python train.py --num_hidden_layers=14 --hidden_size=192 --num_attention_heads=6 --num_key_value_heads=6 --head_dim=32 --intermediate_size=768 --vocab_size=1403 --hidden_act="relu" --norm="layernorm" --norm_place="pre" --norm_eps=1e-05 --positions="learned" --qk_norm=false --attn_scale=0.177 --bias="all" --tie_word_embeddings=true --parallel_block=false --init="normal" --init_std_qkv=0.0275 --init_std_o=0.0 --init_std_up=0.0275 --init_std_down=0.0 --optimizer="muon" --learning_rate=0.00804 --lr_mult_qkv=0.7 --lr_mult_o=0.709 --beta1=0.95 --lr_head=0.00609 --max_grad_norm=1.0 --warmup_steps=200 --schedule="wsd" --decay_fraction=1.0 --decay_shape="pow" --final_lr_fraction=0.0 --batch_tokens=16384 --max_seq_len=512 --doc_mask=false --train_tokens=167800000 --max_steps=10242 --dataset="wikipedia_en"
MLP neurons of a small language model. Each row is named by its layer, matrix (up: input weights) and neuron, and shows model dimensions 0-191. Each number is 128 + 24 x the weight over its row's rms, rounded and kept within 0 to 255. Numbers have three digits each.
After each neuron's rows, "fires in" lists the words (lower case) most often at its 100 highest values on Wikipedia text that the model never trained on. A number after a token or word is its count.

L9.up149:138159123158111133141122151115147126177133106151115089156104139114175122147159166088125165118137094125142108120067119145114130136145131097141124129129140130127127094102091090118109148141173138144117138114114146134143106123108115157126120146105076132176107152148099153117160131154160169114111095103140092146150139148102112133155149114143133097108167123196153169152133102097151122143113096126163099147119094146108067080135142122103151135139148154157155128118172154123136105089097077135104100156118137133162130146111103167105128133149088119168126148120134110094113136117125166105
fires in: "as" 74, "most" 4

L6.up553:099143148186120150100104124153092142066078180160108118119126109131105107138134134169137114114098145106157094100150116122094147114102096182114136132147091136104124145168122134140116170102096129125153140147115150116137112106131147118152139135116097118130176076158146145140087132119139135099153106118100110134137182155070145110157153118135183083104149105139130136138106152111150138124130106139115119107115119131109117111123129094097123159157097132128110150144127132164149114138113092094107116151136107088153093129108101149096177119145152144166097169116116126113172118123116143153
fires in: "and" 47, "of" 10

L11.up730:146144144125088110126129159143122151147113152109122124162158094099159085132153119157118142186136121137151140118114129108163173114144161102109142132129128105131153135143111132160119103117108165115085108106108110116117114156122144155125141134115165126139109120108090147111119097117099112123118118150199113121110171121107134129127121132111087097130139124112134100133146139088125163136091150148109154122173161097090114113085137136128132186143154181147154077124173167125073099128081151099118144113077140145121103095119064140150127165144107138140117171117111150141111102117101141132
fires in: "has" 23, "northern" 16, "had" 6, "have" 6, "network" 5

L10.up239:159182106139122158094148103117110137146132086149120135104105162105123120134147151108119145103151120138097163116113123145138115140085147111144146110117113107140113176138097172119119107103155155125119145089095126126160106174122141160110177079084125164159133132143109122140150115093127155166131125115173127153102123111155115139107148107136099104111146126142078148130121175100130196111125121080118117126096123160156100175117112130096118143136091161141136141110071101074110097138116117137139159148166141077124089107130141121136130117129157115125140150155086152095149131113128135139
fires in: "and" 58, "a" 22

L9.up197:155163101115173118097153123139106127139147106141099113128123129135123122103136133110102144156135141092142142110106112145150087097101129132129138111118134112134126120167119151147172145096138145134100095150104079173142120173146097097154122119142134143182132127131148120119141134143155158111110124085132075141132187113078167140122138119146061106083124094131117155153123149125101137142148123103115113151126133151109137159114131125184091139135136165168097116157118135102084140153111131101116126180108147131082081129116081102119136185159144144134101117127102166138125146116084143112
fires in: "and" 42, "approximately" 11, "the" 11, "of" 5, "subsequently" 4

L9.up107:129136176110130144181129158135102147107102146131123140131164162113100058141120102089131157106115122100139116167105098132129131121130092129092117135138112143130071150165168115136125147096172128099192122137120110082120151130111165134117165147130116093123153146121122108120129078148111107129108110084140150122129140144127110109117108120112154145140153157117171128125143151184135115120082162136131132115121148173113096117126107088111139098111129145120102124137109136098121145154122130151088149060094139132103142157116092159116130118173119156190128161136127145120154146093163130116
fires in: "as" 60

L10.up480:123136125118133119108138106131097070125115110141099110127111154114150141132141151134153130105118082128133090128135114122155122111109156134106159109169136082133160140124129162162117128141187154134090119121176125141140132158135147079109145100139115160152159153113164125178134123113138116130187132142178171145091104090073111107109130117095118073101111139162129115152108123106162152121113154106105118084113149137156124135114131107151142135135127096106107123120110130168112152138080125116100120096144145110089096092154164119144135152131153120144171116150090161119075119173133097145
fires in: "and" 60, "but" 10

L10.up395:142137145116167171123139135137128117138097133141133124107124108133140124128147153162110116143145185099103137129151087091136091112089105152167123112102120113088144143144131143138114120090166130130124076129107118133127094089159120133170118131114150129100135175172090145168132110108074131159137136160105121116142114134105129100155106149109140161104170100103136170150106129160124112109131127143143149137106092130126158096111132108077106149109128171131109099174160177145110125163148146110102090124084101116111164149151098103095105112088111198126113141131148146110126114152123148157
fires in: "as" 15, "a" 11, "for" 11, "on" 6, "out" 5, "education" 5

L7.up620:119125167159116119141109134117171170125097109118140171116148150137147118114129126094087136154123114127137131170123131135123132075127102118113131110154094108128148103128068091121107165105151077136134132164127117134142118086081133122102108143151147150175139168144143126107163124086134155154125117154151113124146137125132113108179119100124156112171118133118151166101139139119133107123141141147176119115124118096086109119120161099169113136136096121135109125104117121177151198108053139122110127070140125128144101128094114153148110167139142142130101171136151139105138134150108174153
fires in: "as" 49, "for" 12, "during" 10, "on" 9, "after" 8

L4.up494:178132111128112145142128135127143124086146118137132124094157176112101145124112107132117150137158100159120146141124122119120149136089110176159115111098139141107119129097069141134154129111125181149084142186126135138111074148141131144104111128130122141175141130152126155120157118118142139100134114090157164115125147122120095116144098096075161148107139149143115134114119144162129124133130111099149073126111104186168130118143146125159115137147140164142192127135118111127141168106133164145109097102153147101113150102124162085123127158182099123096152107083162123078133107117118090138
fires in: "of" 71, "by" 7, "album" 5

L6.up404:173108129154124119077104112119139172095113138145154148129103149143178096142137066112149132097134137097113074100112092115101116132151131121123136145142084132079142074084093126136134101116097148145140136103147096123153146124150104124108154115107118156153090101115133143134142150127110101123140154126148175078148104156138107062123106116117120126074110136104165108119186123121170138156161145114091161163156131175124145137126130121151154163115139142141112107116124154134134128091136113106097102087123132123138137155110173104134137091143120125135126162156165123130157122143120145136
fires in: "of" 28, "most" 15, "that" 7, "this" 5, "the" 5

L5.up544:151103145136128141092096110142151114096094157179076126134085138153122113144136103162163145096087100125113134149095126135174180084147112110107115155147165108116151150129120148125112164140125116162111149176102129152128128081152127135158163097136132120111146172120176135148106091115144093105102166125134126094095141126133106121149149117136083109122123109113127109161171103138142114105101137112121169098116142118131131113165119128153105137107090127147164130109127150160102089110130114102119150079145139135143084140096120111117090111158147122139134151155094180176114133103133105136
fires in: "served" 23, "from" 12, "of" 7, "included" 6, "elevation" 5, "led" 4

L10.up76:144128077102129116153132151108136118111108171133110080143110134109060129143149112158153132160165169123184131129130070106132121131144116080118110165078107102119121135160107130086119134136155150138109093114126129158094113138135097146116148158102123141113126113135170162168095120135134162144121152101115139121118075118164103132120184128152157150132158131133131113110107155135136117103128140089119141147156099112103126147120130117147146104132117132171126116155120149107127140123110109080156119102140151128103128157178166153103076118152113117100130109136123089114175146142111181174
fires in: "the" 59, "anthony" 6

L7.up119:172161179107113124167143145079093123122151118139122143090160175165148131106143076160130093119125080122133146124161092110139142131105127122153121142152156136123123112134126110175143158138115109132173113096118148110150121111085082156136148122144132127151106151085109168126146057141146149177136141126109153110138132124134154138122153137115135116081113131112084098137162134144130128168077116149148124150150133079112137125106133112114111109130156107110157112126171135129162109086143119177170142113137132100132074127112129146098145109133113102085134165147096125113150144151125137107
fires in: "the" 63, "sq" 5

L10.up378:104118140106100151090147140153103148130113124145129137184162090176133087110129143120163085090139121149125160166130129087151101151103150143122125090109118158105127147147131102119129159113133132168092138105108099095120141133180110123100132140140128151130098114130108144177121123056086151127159126151165160129120154156115103109151166103081162095129093162126096148115095133141132119109093098157141116166147127128098099117116147158119127149102098115143161139160137161128131165163143149125149139122098124123113109132150141143108149152104141125144088093131133118147092145058124132113
fires in: "he" 43, "said" 5, "held" 4

L7.up467:173133159148126137140136132111124124136121157125133133155119113111143126160121155140130146154134140095104189169118108118144108153076163111162073095111129077153140139133088079114104138121094122126091169142119128125148093126075097114115138148110160129150154152121163102146157122110105114107155105132129125129118118123129121104144136144125109108110139139164112097154153132136110105159075142149094162096149114158089116108144110123119078150155171129109102151172126113130152123097120126084132201114163125124122112156123158157195124128136099135130104122155144109114157150091146108157
fires in: "the" 66, "ibiboboca" 6

L5.up658:128118125122132113106099083154103191148107157178127143124133155115123106140134113158094160126114168121129128141107145142092091129123106145141168165133149155106120124159099116133110110092103104185134155156132128141124107073115137154090125131139120146133103146156150134118112127100111148135135103123167094140146145119097105089127156125159114198115093116155109098152108101140116115103115118082128109149146167138146077114156133116181152118146109131143155132125098139126160145116119134165100122117114102146143102182073130139080134106139178112110111104098114112096131157103116112167
fires in: "from" 27, "of" 14, "provide" 8, "provided" 5, "serving" 4

L9.up269:141137157145125145102116131136131125128099086119130165137117123115142161157103144123161175132120153117149128152100129127139142182111139091168131082133122146122147106153129110122130134088108091157103107151126106134107136126141117160122107151131123091117152131116139135122155125092114149095116105062127141120126178117139080148182082115115111118134115134115147156133084140077167129084162133125099133111101144110091138105131104130147122094152118100115115132123099156202153110150141151092127160121152107116150129128085168116123104069166144131104144095160129172122166172130133145095
fires in: "in" 34, "with" 15, "an" 5, "a" 4, "his" 4, "as" 4

L7.up378:126155093170120108125110171147146087096161100127101102107131180196114143098128119109158184122127139136164114118109071124130130098085139129174103106138122111114118129126161119102142110143156107131121110101114115112138090116129099150114147157130138162146160141145143131116124155144135128137102132074148108127080148154098102147117099109115101119108119148115142160110126158169112100148136183091152110157125131118155176118097160117108108142186141152180128133107147143142137135140167154151106097113130119113107131157125157100112119102161114125132151094150096082121144134103122155149
fires in: "of" 65, "a" 20, "and" 7

L4.up369:137073137157114128142084140124121142106177133116137126154129108119123158117154122139136146158117128114064091124128143153191149124120114116102116135099136133125131183119092099112151092104152101138116092135125114125156126122111100118132129104156109158125190101129154162128158139149064160122130130140115108153070120161115114153155122122139152159138125105119113125129101159141152146190146141111125115078145092173137173149119169132105148109123142126149142104125119122115127119113124092110142108074113108084134105165123135112124132139134081125115136149130140132087109069128082149167
fires in: "later" 22, "was" 16, "been" 9, "considered" 5, "were" 5, "then" 4

L4.up510:155127163130146125130154120137138179127100107191094180159163132105093119119132109115111107123151137111163104115144110105104123131091118147093114139147090118129103116122116102150167176102108105155142112162117118111136125077106124110158123139135147119125137144172118121107151119133158141136170141096126123149143131117112140104173161151104150174099168129112105110135152165105124164107110148160147069124182134094153138108139123131141171136085112130090138146129116111139130126170093103108092122132135144129165103098118158168092105087142091135139071157103123136133136154095118133140
fires in: "for" 16, "along" 14, "such" 11, "among" 10, "alongside" 5, "followed" 5

L9.up74:134120093105117089108106154136118130140119156101135140133104146100116167171149086098189113147124143091174142137146102093145140088117138122102135137146104123129100114114156106130139121157146176118137123094106107141129122118126119122106103149123149170081129124147126148141097162128109179113107139140162163148203113139172106124128102101087103157143138096124134157101136143106105110144122149142121129107096163112144132090153132095129119137162132151171122139158111157165100158113132102093099150119132141119113090164129124134114127090127100109127116125165119089048109162091131134119
fires in: "the" 30, "michigan" 7, "northern" 5, "what" 4, "is" 4

L5.up651:108113132147116117090151126137137154142103113138126128101098109117125116156129086054112130101182132113099145162081107144109123151094089150108095130111150137128150159129117106138113097131100133134123142114087110146134137136140137182113089170104137140123118154130166155120075161110133132136144148150147119110152123153143114166133150105137152138159122134100124126155101154107133109140138129161105100149125110097113109164125131158107141168196165157139095102131126176113114147084161134167131083172151177108121142159130120131136153119133108116096127100099108113089095116095127160176
fires in: "would" 23, "can" 22, "candidate" 13, "did" 8, "candidates" 6, "individual" 4

L6.up567:105105128148159112101131110110140143117131078172138116132129115144121130164117084105147143114115117107095127141116186116116140133129108137126081121133166112104129143155089087108171151094145155165103111136141114147148149103158089160116074096125120153075165101134110145144174156125121111107078150135153159144132167138116123103146122102127121110115167117114115080168124133130109127157139144110155106163115088128114090170191121173175098152129121154080084151111115135151126128146129115109086134135093134123105154140139172152114111147125140110128097139144130132121133139139111148165
fires in: "in" 56, "on" 10

L7.up466:126121140149138127105111139101129114108112132172113151139137126120180102116133097119138116132120151118125110126166151119133132122162071108165166141117158141110149125114145110131149106129126122137138142128089097134086116131123141142138094178119135168151113068126102128130115150127200118139096142157173121102176148155077116065136149111177107122139139135138085153117165091131101120152086161166122098123144119117116121078138132157098105124168133139126170131118112165098116137091154157146112126102165133149087112129147129090108124114112138119121156101123118111121115093102145156192
fires in: "of" 60

L5.up517:110115141135098147141121129111165184094108124130128134091168149129103145172165144089080123156154103106134144134135139161088145128141101109113140157173158100117128109077128136130126058139102120108093131120134144101145088073151146132116110116140140142198153128126140131157103096135157116094129088115105078142136105111153134147141137132093167172110180102128154124120082138138162092122097126149133127122167122135137115120132157095155099119150151140138136089110089148119136118141119143139116128121158111154128110142125111093128073183112154116129126154119150125131142117105109160112
fires in: "are" 29, "be" 22, "is" 13, "began" 10, "area" 10, "were" 4

L9.up86:075119098138104133157122104089128137115096086138133117116125096083129120160153139107168128152126123124127130136190126111179124158098115145093141157114099135127165112095127139153080090140115105102136104143146143139147146097111136094131144142121143102081122142121100119133124107146110156112147129077140135085132138139131109165149162140136144184112088157137151105183127142147167154116126129105150094154075110125114117147111114107133145131117164131175134110113134100118120094096133081108140121132123112132116176102141140117131083155106154139133163081131179171135123152126171126154
fires in: "it" 40, "there" 9, "them" 8, "items" 5

L5.up357:141087169125106130112102108109152115146114086095150119091159143123124182148107141149146088141155093150112094125145125163122120162137121121109107175126119129125135090147118146128155149112166136171107135134093161106136156108133136099114155089143151117143126159129119113096113111132146090098127114123091164130168099077132115108155126107139089114096125136151132144192051105179131166150122098158137120154098158159117107110141159139152101108124151100116141111130125144130133136110136114098165104151087156147066109163112124133119115121168118139128133108127159154146141135167129114145
fires in: "these" 18, "age" 9, "population" 7, "only" 6, "as" 6, "title" 4

L7.up483:126094093174136175116126125087147085117140104114123136122129141102119092136123116118119105129096128092128129144095127120105176118161123165119122149088123144150093148127084131129129121090154146138113153158076082098191160103115148089140120143109141166129101145119139154105144133109127137144118119142141131106148172114146134104133138099100113111150123131138127176135117125135116107099099075126120138114130117138130104109134147114155195146094159109145164105127124163186137117143150125089118173136123143138105147175167124089116099145121090106156116162155141105146081160103094117159
fires in: "he" 64, "education" 7, "early" 7

L4.up612:147107126143133111146136073166184166106120126153096094119154113112159115105129149145142194137163154117143124124135173146084163128151143158119139134104118087123135136145153156157167106134071127135165153156050106132150100096146111111155111144140087123133098113161097116162132132094149109122124141089118139093101132128124101106123159134131100139136095142099141104109122122138138122117104138170123103149151176163135102142142106059133098155156153134163109092131121120150124110123125140117142153107097145156128123127149141112148127111117092141114177159100136133112143110087146140120
fires in: "of" 55

L9.up433:137127111158125097113134138134169130103115128107126119145106121126138092140087105101088168190121141135144102130139175126152123138129113109133095101169118134115128136108139116147141131149074125074116140109124110096121095107105162125130131147123143170140150100142137130102118120109109171125166143144139092128169139161092117106115142136084097222126176119098129143068093123131126120082103154159108110161159096138149150107111153180132157143135114130140131155140124150123115097119154113123136121138170153115154119164135138101124146144130152124112116122143092078068127133103102144116
fires in: "would" 26, "to" 21, "can" 19, "will" 9, "must" 8, "may" 5

L11.up642:119152133129138132106102138172146122119142133138139147137116096123159103191146138077151102146135117079092121125109128120121109133128109128050114142132167102124139129138071119166140135136122142085140164073104099135166125106123138102099139087131158129168143165135130148126120167125109160121112085158123150135168117097173126138125121106122179125120151123146116097132131135151118102157125144089117142104131121107151142129092085090121137163143104119119151128169125129115074154147135060121125153122127137174127141178140121132125100145124157148114092134147161144108124071124104121107
fires in: "were" 29, "are" 13, "it" 9, "michael" 7, "operations" 6, "is" 4

L7.up672:136158054110167084145131122105127117193109114139123149113144132118134168140123136123138129112127120151115087117160141125112109141128137148113205148129174134135124187145152130119161097091114151168116109112109112142126130141088123092129153168121090136133137129162122093145116149145163104092155158123159117110131144123153138090103070106124147120085141137170114122132129099109126179147089097104093129123156142151124104105068142142133133129157147105149122144135118084141096149135141139096100132128113115093078128126154137169116125166127167135159106115111124154130105125129129132162
fires in: "and" 58, "who" 12

L5.up540:133129130158111103113167124131165138131121153093161173136142126155113138094097105079107102125132124186137124124168156123132098192122143141169136086129126102152126113111139112136097099108128120123126165141133142170117121110139080107159134123140143082129140155106073099107174118109117148110170121104173154125107137116131117106147165105139089162110155127154128123087121092096099145127132156121123144159159125116113128143118080112164121167136132166085137155081138084169107126155128101136148147136097124161105115136087143169130137113135130144103097110104131143118143120084097141106
fires in: "short" 14, "long" 10, "started" 10, "final" 9, "took" 8

L11.up216:146135127175131114116138155082156111135127160135128111096105119111118137145130097119127138124131132160128107171124123102104130140110156151095155163112105108154140120152111120110128132163098144089136094113136094130103119108092146119137110117151110128143122105174140118156087122130132119128076122108130100129126142135134066111199159120156183128084140107095143123083116153127152105147088119167150134196097095153116121095116131147165127144114140108107169159159107079123104164148104105111130146136173096133147111101124105154109103146100096142134142129120163070149123120146117175111
fires in: "m" 15, "mi" 14, "ft" 10, "in" 8, "mm" 5

L6.up373:152120115105140085157119131109102090105130130138099125156129095117144097161096118121131189138150120103099133085160160076136106144143118152165151132159111079151106110120151120133076127113134110145117115140138126068130112094115135153120136110150134108120113131129147146121127141108142118155114101130095102081152141144141135108120115122170146116113159082105181134171111177136133121144164133110175128156155117140141127101126122135101091141121134175136138111094104120196100138062127103154096131136177120091104114097136106136117142127128147117174144134134101167119163111126161116145
fires in: "or" 39, "original" 17, "organization" 4, "global" 4, "orchestra" 4

L5.up435:127123127113095111110096140134094116100131113116130144095137139145103097150113152156142198091162131131134108149123142175145123089085118149132154139114136084107153122081116105134141146109143164102118130137114106087124096133134148132176126172150132137137142159097141130142106123103120152099105117142112109172130137127094086102119103137098117138145160108118133135096161143118137109136169141143108128119123099129122141090138142161116142151150118143131154114144105173168179107182118145074148078075138118097121141116162139189127093085128091153141115095131139124089154122094135156156
fires in: "for" 63, "by" 8, "former" 5

L9.up643:127131122111120099134144187139155127111144146103133134131137111114103113152139133129159123104133123074147110149138120109124109114145166141118095158085151136146142110150102112135131090099157111130087133145116138112165103149129105155147108117141129133098118119123136174179133126108146149151152117152142126146107081138152171115137133137126114093098099171140106107096135157127132157148136104102146142125065170114146143141112097174120161101160129095121098105124114116133100160157130122125096105100205142097102069135141138170077169132173134092125132078113163112124092127102107126139
fires in: "which" 34, "that" 24, "the" 9, "what" 7, "this" 6

L7.up331:092089131120141126150129134115132149101122171161096141167118116098093116113149104165130126136135095124103122147113143143131085100103100123135118085146118099102105145123151117128127145126145082111125104183174138152140117087129122068121114100157149182120117136144108156124117122142115130177141128136181079089128163118113166161135179102085125167114128157099094105122155116129131119131118146057137113106184116149149141146091112132125105156077135134149119134130141132148116116184128112089133147160133160119105124128155153133125108130131164132112150165127115120113142142179129115147
fires in: "along" 18, "around" 11, "fuel" 9, "alongside" 7, "connected" 5

L4.up224:101163160130078117108171149137123112120138130126118167129131130170101106125131121143178140092120105155131158146162171104125082157137171107116179137142144172108094116153138109140122138111160138138128094128086136101184123147127104104112121121108100117090141123152098132117134138144151103123148112160137188117146142108101134078111118155130166113116108142124188150157097098129119130120123112159116142116131125188123111140153101099126105081124131102132119148135118142108127089137124170094111103106106136093103146150103120140116130172164115101136116056126123095100127129154153108154
fires in: "team" 14, "university" 12, "league" 8, "club" 7, "played" 7, "who" 6

L6.up70:112128156110140136143126121154132132127126120145136141157123102151066088170113119138141120142159104112142166156144105125103110089089186096154096169156135142088146138129154163128080126143125171107169111140160101142127105102117157111104108127131096134097114151110151093151133184113121099119129135091109128134099135138134119166102133157159111142086104118119164111160124132157140137114146122158166073172121108096108118096123158138120126131088139082170163098122109155114096091145145160106131120148139095094143165158113158107110117124117156115137131132127141149128155087114107108165
fires in: "to" 18, "it" 12, "him" 10, "textbf" 6, "them" 6, "according" 4

L9.up124:123160122098108114111141099090071148102095184162157147135148153141112103134137083096127117141128170100095141134135090104096149152146136128103103151139129126137139160144140115110146137115134137146103163103161139113097146149111100091091103144193132152173103142142115148139151147115086130113086095176170104153101163116097103140147129101097124083071104107169133126127129125140163119151107145125131136143099157132098137106123153091136148146146113130169096115133155125126131110139156121115100122140117133133151140126097183086115110145140107139118116120148111156144156125137115080174
fires in: "he" 42, "her" 8

L9.up108:078100120143122146130126122123116097116107145157118156106152150099080126098121128156141133131132103156118127141104145118119151109107152097111130105144148156114155132081155130129166115088142135144155106127161141152132138114111117098166143114075131099117130123143154056089124148084134136107126188125121129128098123144095112107111155179112124153123144188108123149130120108137142146154139117163125112089150154095094150122105204167125109164149144108099090129109124159138137123171089113139098103130139140091123139110161127169132100139096114110111117144144136134155179150137171124164
fires in: "to" 29, "with" 15, "for" 6, "of" 6, "took" 5, "total" 5

L7.up239:116093126162125123112099133131131175079141126114156112114121150119075091154124126088073135081175078099143121134136143108122130142149115140139112133135135133175112096150142092129091144077136113120158126148123134103162130147150150116158133121126119175087122153131102147153166130132145106103109099103153171126161147091122165151132148105139133131113137106116134150153163129133143135131132145107153105157158141158095113111157111139153139086141144108159123112116119114157094113104098169117097150130105127100145082129131144153115096137072153121164143120167102140089119133045115120123
fires in: "in" 21, "since" 15, "on" 11, "from" 9, "where" 6, "which" 6

L6.up139:141119131118101095083142153153146135101150094114108152104147134133172100112142118146147098098139087099161133091154114133144133090127110123141135165129121143071114101142127077150143119136147146132144150167117118142153111124149078133130127121155162146140128166102137105158151135149147178110140097117101139072112154157100142137132138161126080082098102115102130145132124126186121106102092170117122120176112129065148134131121110122116142135104134097155150135107121093174123181107129112134107087145156152147108104094103152127119128161158100112108122142159142092127146133143136154171
fires in: "of" 63, "the" 31

L11.up751:096122151116127110137097157141139158113090120140144084152147098094092154117170100146129140101143094128128115109144123086103133105108112115103149128103102133114140136105111136140130129146171149161128128163141114126124123125124141107171113138119092157125128127130129106129155122142126176124088129143146090133130173135110135143104146124108183122125136133103083124148149117089169107123130176114135107120159125145097165091195145134163155121169128136111130162123133100144135121173069163115139088117140097104135081074103130143073066146119123160144130129155138103153177144156133110108
fires in: "with" 42, "for" 17, "under" 6, "at" 5, "in" 4

L10.up450:096157115082131131141112123128123164116077107137102199141126180155095142143116163146159144128153108120102167137126136106147107137084127139110123133099118116123174129086132119130130162175096109112138107141114167174113129150132150134159127128126128136084145149105117152113138147130131118163105139150088150127122188106120080119151120147156112158124113168123151091125131150158114132096124136143168109145123112127084141079144154119130104103138098158125148127182093129158136089103116133086106124144127165102104126132102096094111126128093068153162098113138146155100127114136144153130
fires in: "for" 41, "election" 9, "elections" 6, "politician" 5

L7.up190:106099121100126097115131139115120122115118137154144155114089130123156106110121124092136190149117136112112148146110112127113124109101122176146133149157132137142101115117151098159135140159148135146169158148117127114195119118187135110162073138136132112146137109165148145152163096118125141073161122121104132153110159143093111093166136129101127113101157103127083119090141088145132158175128105125112102165119117147089154104116125129070135115106110130131129134113164097122137130131142113130097097140162094199121150126144169155070126103107148124088115107146113169134132119112106123156
fires in: "in" 33, "from" 17, "rou" 8

L4.up734:126098174103121146102116069119133164100167111162116121168139098144091109164122158120167173114129129062094113124129158131099151131153091130150114100137139149143150107115117137138127158098139110135137158134142133116152088084125139146146118148107137154123117115089112163169100105164148129130108143119125133135096147153101116099080087115107142124097129109146153150153139114073076131131147115129144117137139094141134144127140106093149103105135120147103110091174122121132099180157153184132136161129154137115144117096094163164104121112135123160086167106099156101140135112150132120124
fires in: "on" 87

L10.up484:137175136156143124156122069119101148157145105166108097107131110134123082161116106145117134129138139109093102126094109099095133125136134161098104147133128122125118134135086145112136106131099156151143078136120122100113125066129094091090117104128127156137150112114143151125152119135084116125160155119108137149136145142098156115147131106148150140084128131124135124121100130155184127159088116121099137125146101121097131178164157130157078097135083145116068095111145166127143144123171160109119131098128135093160113141093145151113155136165162176114129088162109135138143117104127155174
fires in: "later" 23, "the" 18, "its" 6, "s" 6, "then" 5

L10.up650:080127162161125118121149125125140116129151109140127104106128127160089122096160165150086106151105090090150127103113079143097096124133117167130084110114137092102083103167128113123152135100100129187112154128090166094165072128104133120117177128157145099133143144152124138086159114150115136103126143107134095146181135158104145094156128150118134093100146143150127133142093189131169132146106116139142131164140150145103138124109160111142160132115073141153128164147142137117122145098124088129111155127150144131131081116138153121122110123155141104163102154136110121106105120110165115143
fires in: "and" 83, "the" 6

L10.up10:091161126112140135091123120089121125116088149162096149138119143128143132113088148085125116109121124110120123084135148123098137141133135107133118102147092112087173116095175072139134138107098113190151125142150133119128119134136113175155112078144132160103141145107165129142125137132116095089133124095137124151110168101128126124093116132075186119143143137140156120097149145145132148145109132134117119143117116169125152126180158123122133125146123165181132123088113142132158105125071126118141104135149119133124097172100161135092098090168105143105103118184113120152176131133157162125
fires in: "in" 72, "initially" 5

L10.up305:105107098122136131131103086104143113093161133138145129135153140138125106109111146162129118130174115168166115091132113124116139137145122155138142103108154138142143112123101110160109094110136156140110117092133086112162118137113136162105126091107153172159111138142169091114098127095063075123132085087172107104126131104081151094168185112139107131137146132116138142099118131121155104099116123158096133144138165127141122091149159123135135146202103116117071096150120143135120106130120140126120113107142102164142141118093109174104097121127123160133115098122163156137144089114160156146
fires in: "of" 53, "s" 8, "with" 8

L10.up163:159135121141105119147112132125160134129083096152121135115150091120150159143120097102109134130114089084149117119143174104126097116102132149115125133158122101114163121105115110139093072097129157141144112061128155087167123118128139122131145137146149142173152151097131137108155145121112123086151098124125113146184112122163137130128100113107116129121153135091160088191122136085109135134135163105138154141114102182153140159102126127125071162173127135116076139118114128160121136125128141114148162149162137129179089161122112152144135149147082104129142141137143120090098125145078146134
fires in: "were" 30, "or" 29, "original" 8, "area" 5, "organized" 4, "had" 4

L11.up464:094142139133155137146101103107135175148114157156120094121134101101132143168133157108163126118151149153124147169156080133127147146096142109102139119087111134168110112138120081102158125144112153125127111125096116144110120113106109117118128104136156117075176149107129114111139096098091133155086160147141113137125147129158141126115088116108137133146169106149130138149115162099128156093142121157176103189117103131125103078108138184116128106114121156109148119111145098134155078145084146112115135139151139131174116148087148095125108185149146153136159146106136170119143124115141182104
fires in: "for" 21, "in" 21, "a" 12, "as" 4

L6.up703:127160136168128150125165173106079105123112161127146123144082125140120166158135155157145072148147087127121106135103146143115161174123145185140089128131085108095087138151111131103121138084122109121149145143114148100117138098106119094084138118096146110145118155132119144108114111143124114168111162123166166142152148103108113082111150162130116124118165164131123059133134132129101110145106122136162137115073147191082114127118122134128109107134121084113120098114122150143145155136157112166104144103157126144112155172096124155145107122110157145106151119160141121117136112119130112151
fires in: "this" 20, "band" 14, "battle" 7, "game" 7, "battles" 4, "games" 4

L10.up444:125133140149114122137153184111149134175125165125135147130142112104131155123103130079154132099118140154132113131125111121153100179112142129096161146141118135128119115146156152143065154102125139134150068124136110147139124114107099118116111148133142124156102108128102092161154123125138116178135132160143166149156142077148085096175079121127145096120117109155178138124120130128156138083051107141124103128142092132093150099141129147118140129127098098146119086098147113134141142123156144110100136128095072105126094191110109141096103122167094157144122160123112138110142110134102125115
fires in: "an" 30, "as" 10, "council" 8, "summer" 8

L6.up491:153146137166109105168112161155098101146058116083116130134145155143121152120129114097124136179152120147130115129100133100116109131162144149120146090127119110105127108134113096160113148144143128122067167134106136113157135115101179110117096149124082117192118153105117142087130147114096170147151164173169129140119127126154084111137119132122164111169135130117084140135131121138134162160100106084108131152139108137083094145080164131097110144122148138127108113109111126107129121140107164162087127116139135134101102150130189127118137195133097132143115112141133122121131149095130127124
fires in: "who" 30, "he" 16, "having" 9, "that" 9, "what" 8, "to" 7

L10.up26:140124113136162090128109161134174175131060167141156136131119139136103123112116128154070084148147108133147136133109085083113098173110119146126128156141079176098150097177169142165109108085140120132111141160149088128133128138087093137107132163088096151160141097142115123116157091112125117150156125151162130123140112154127162100137109143081160134144142112159128135139145102163155131141128131112128117132136115133124120146163080148097153127147124151088123085096112108082138118128129108122119136107121107147126129130113147127123128147086109115157147143147162173108182143106129138140
fires in: "as" 60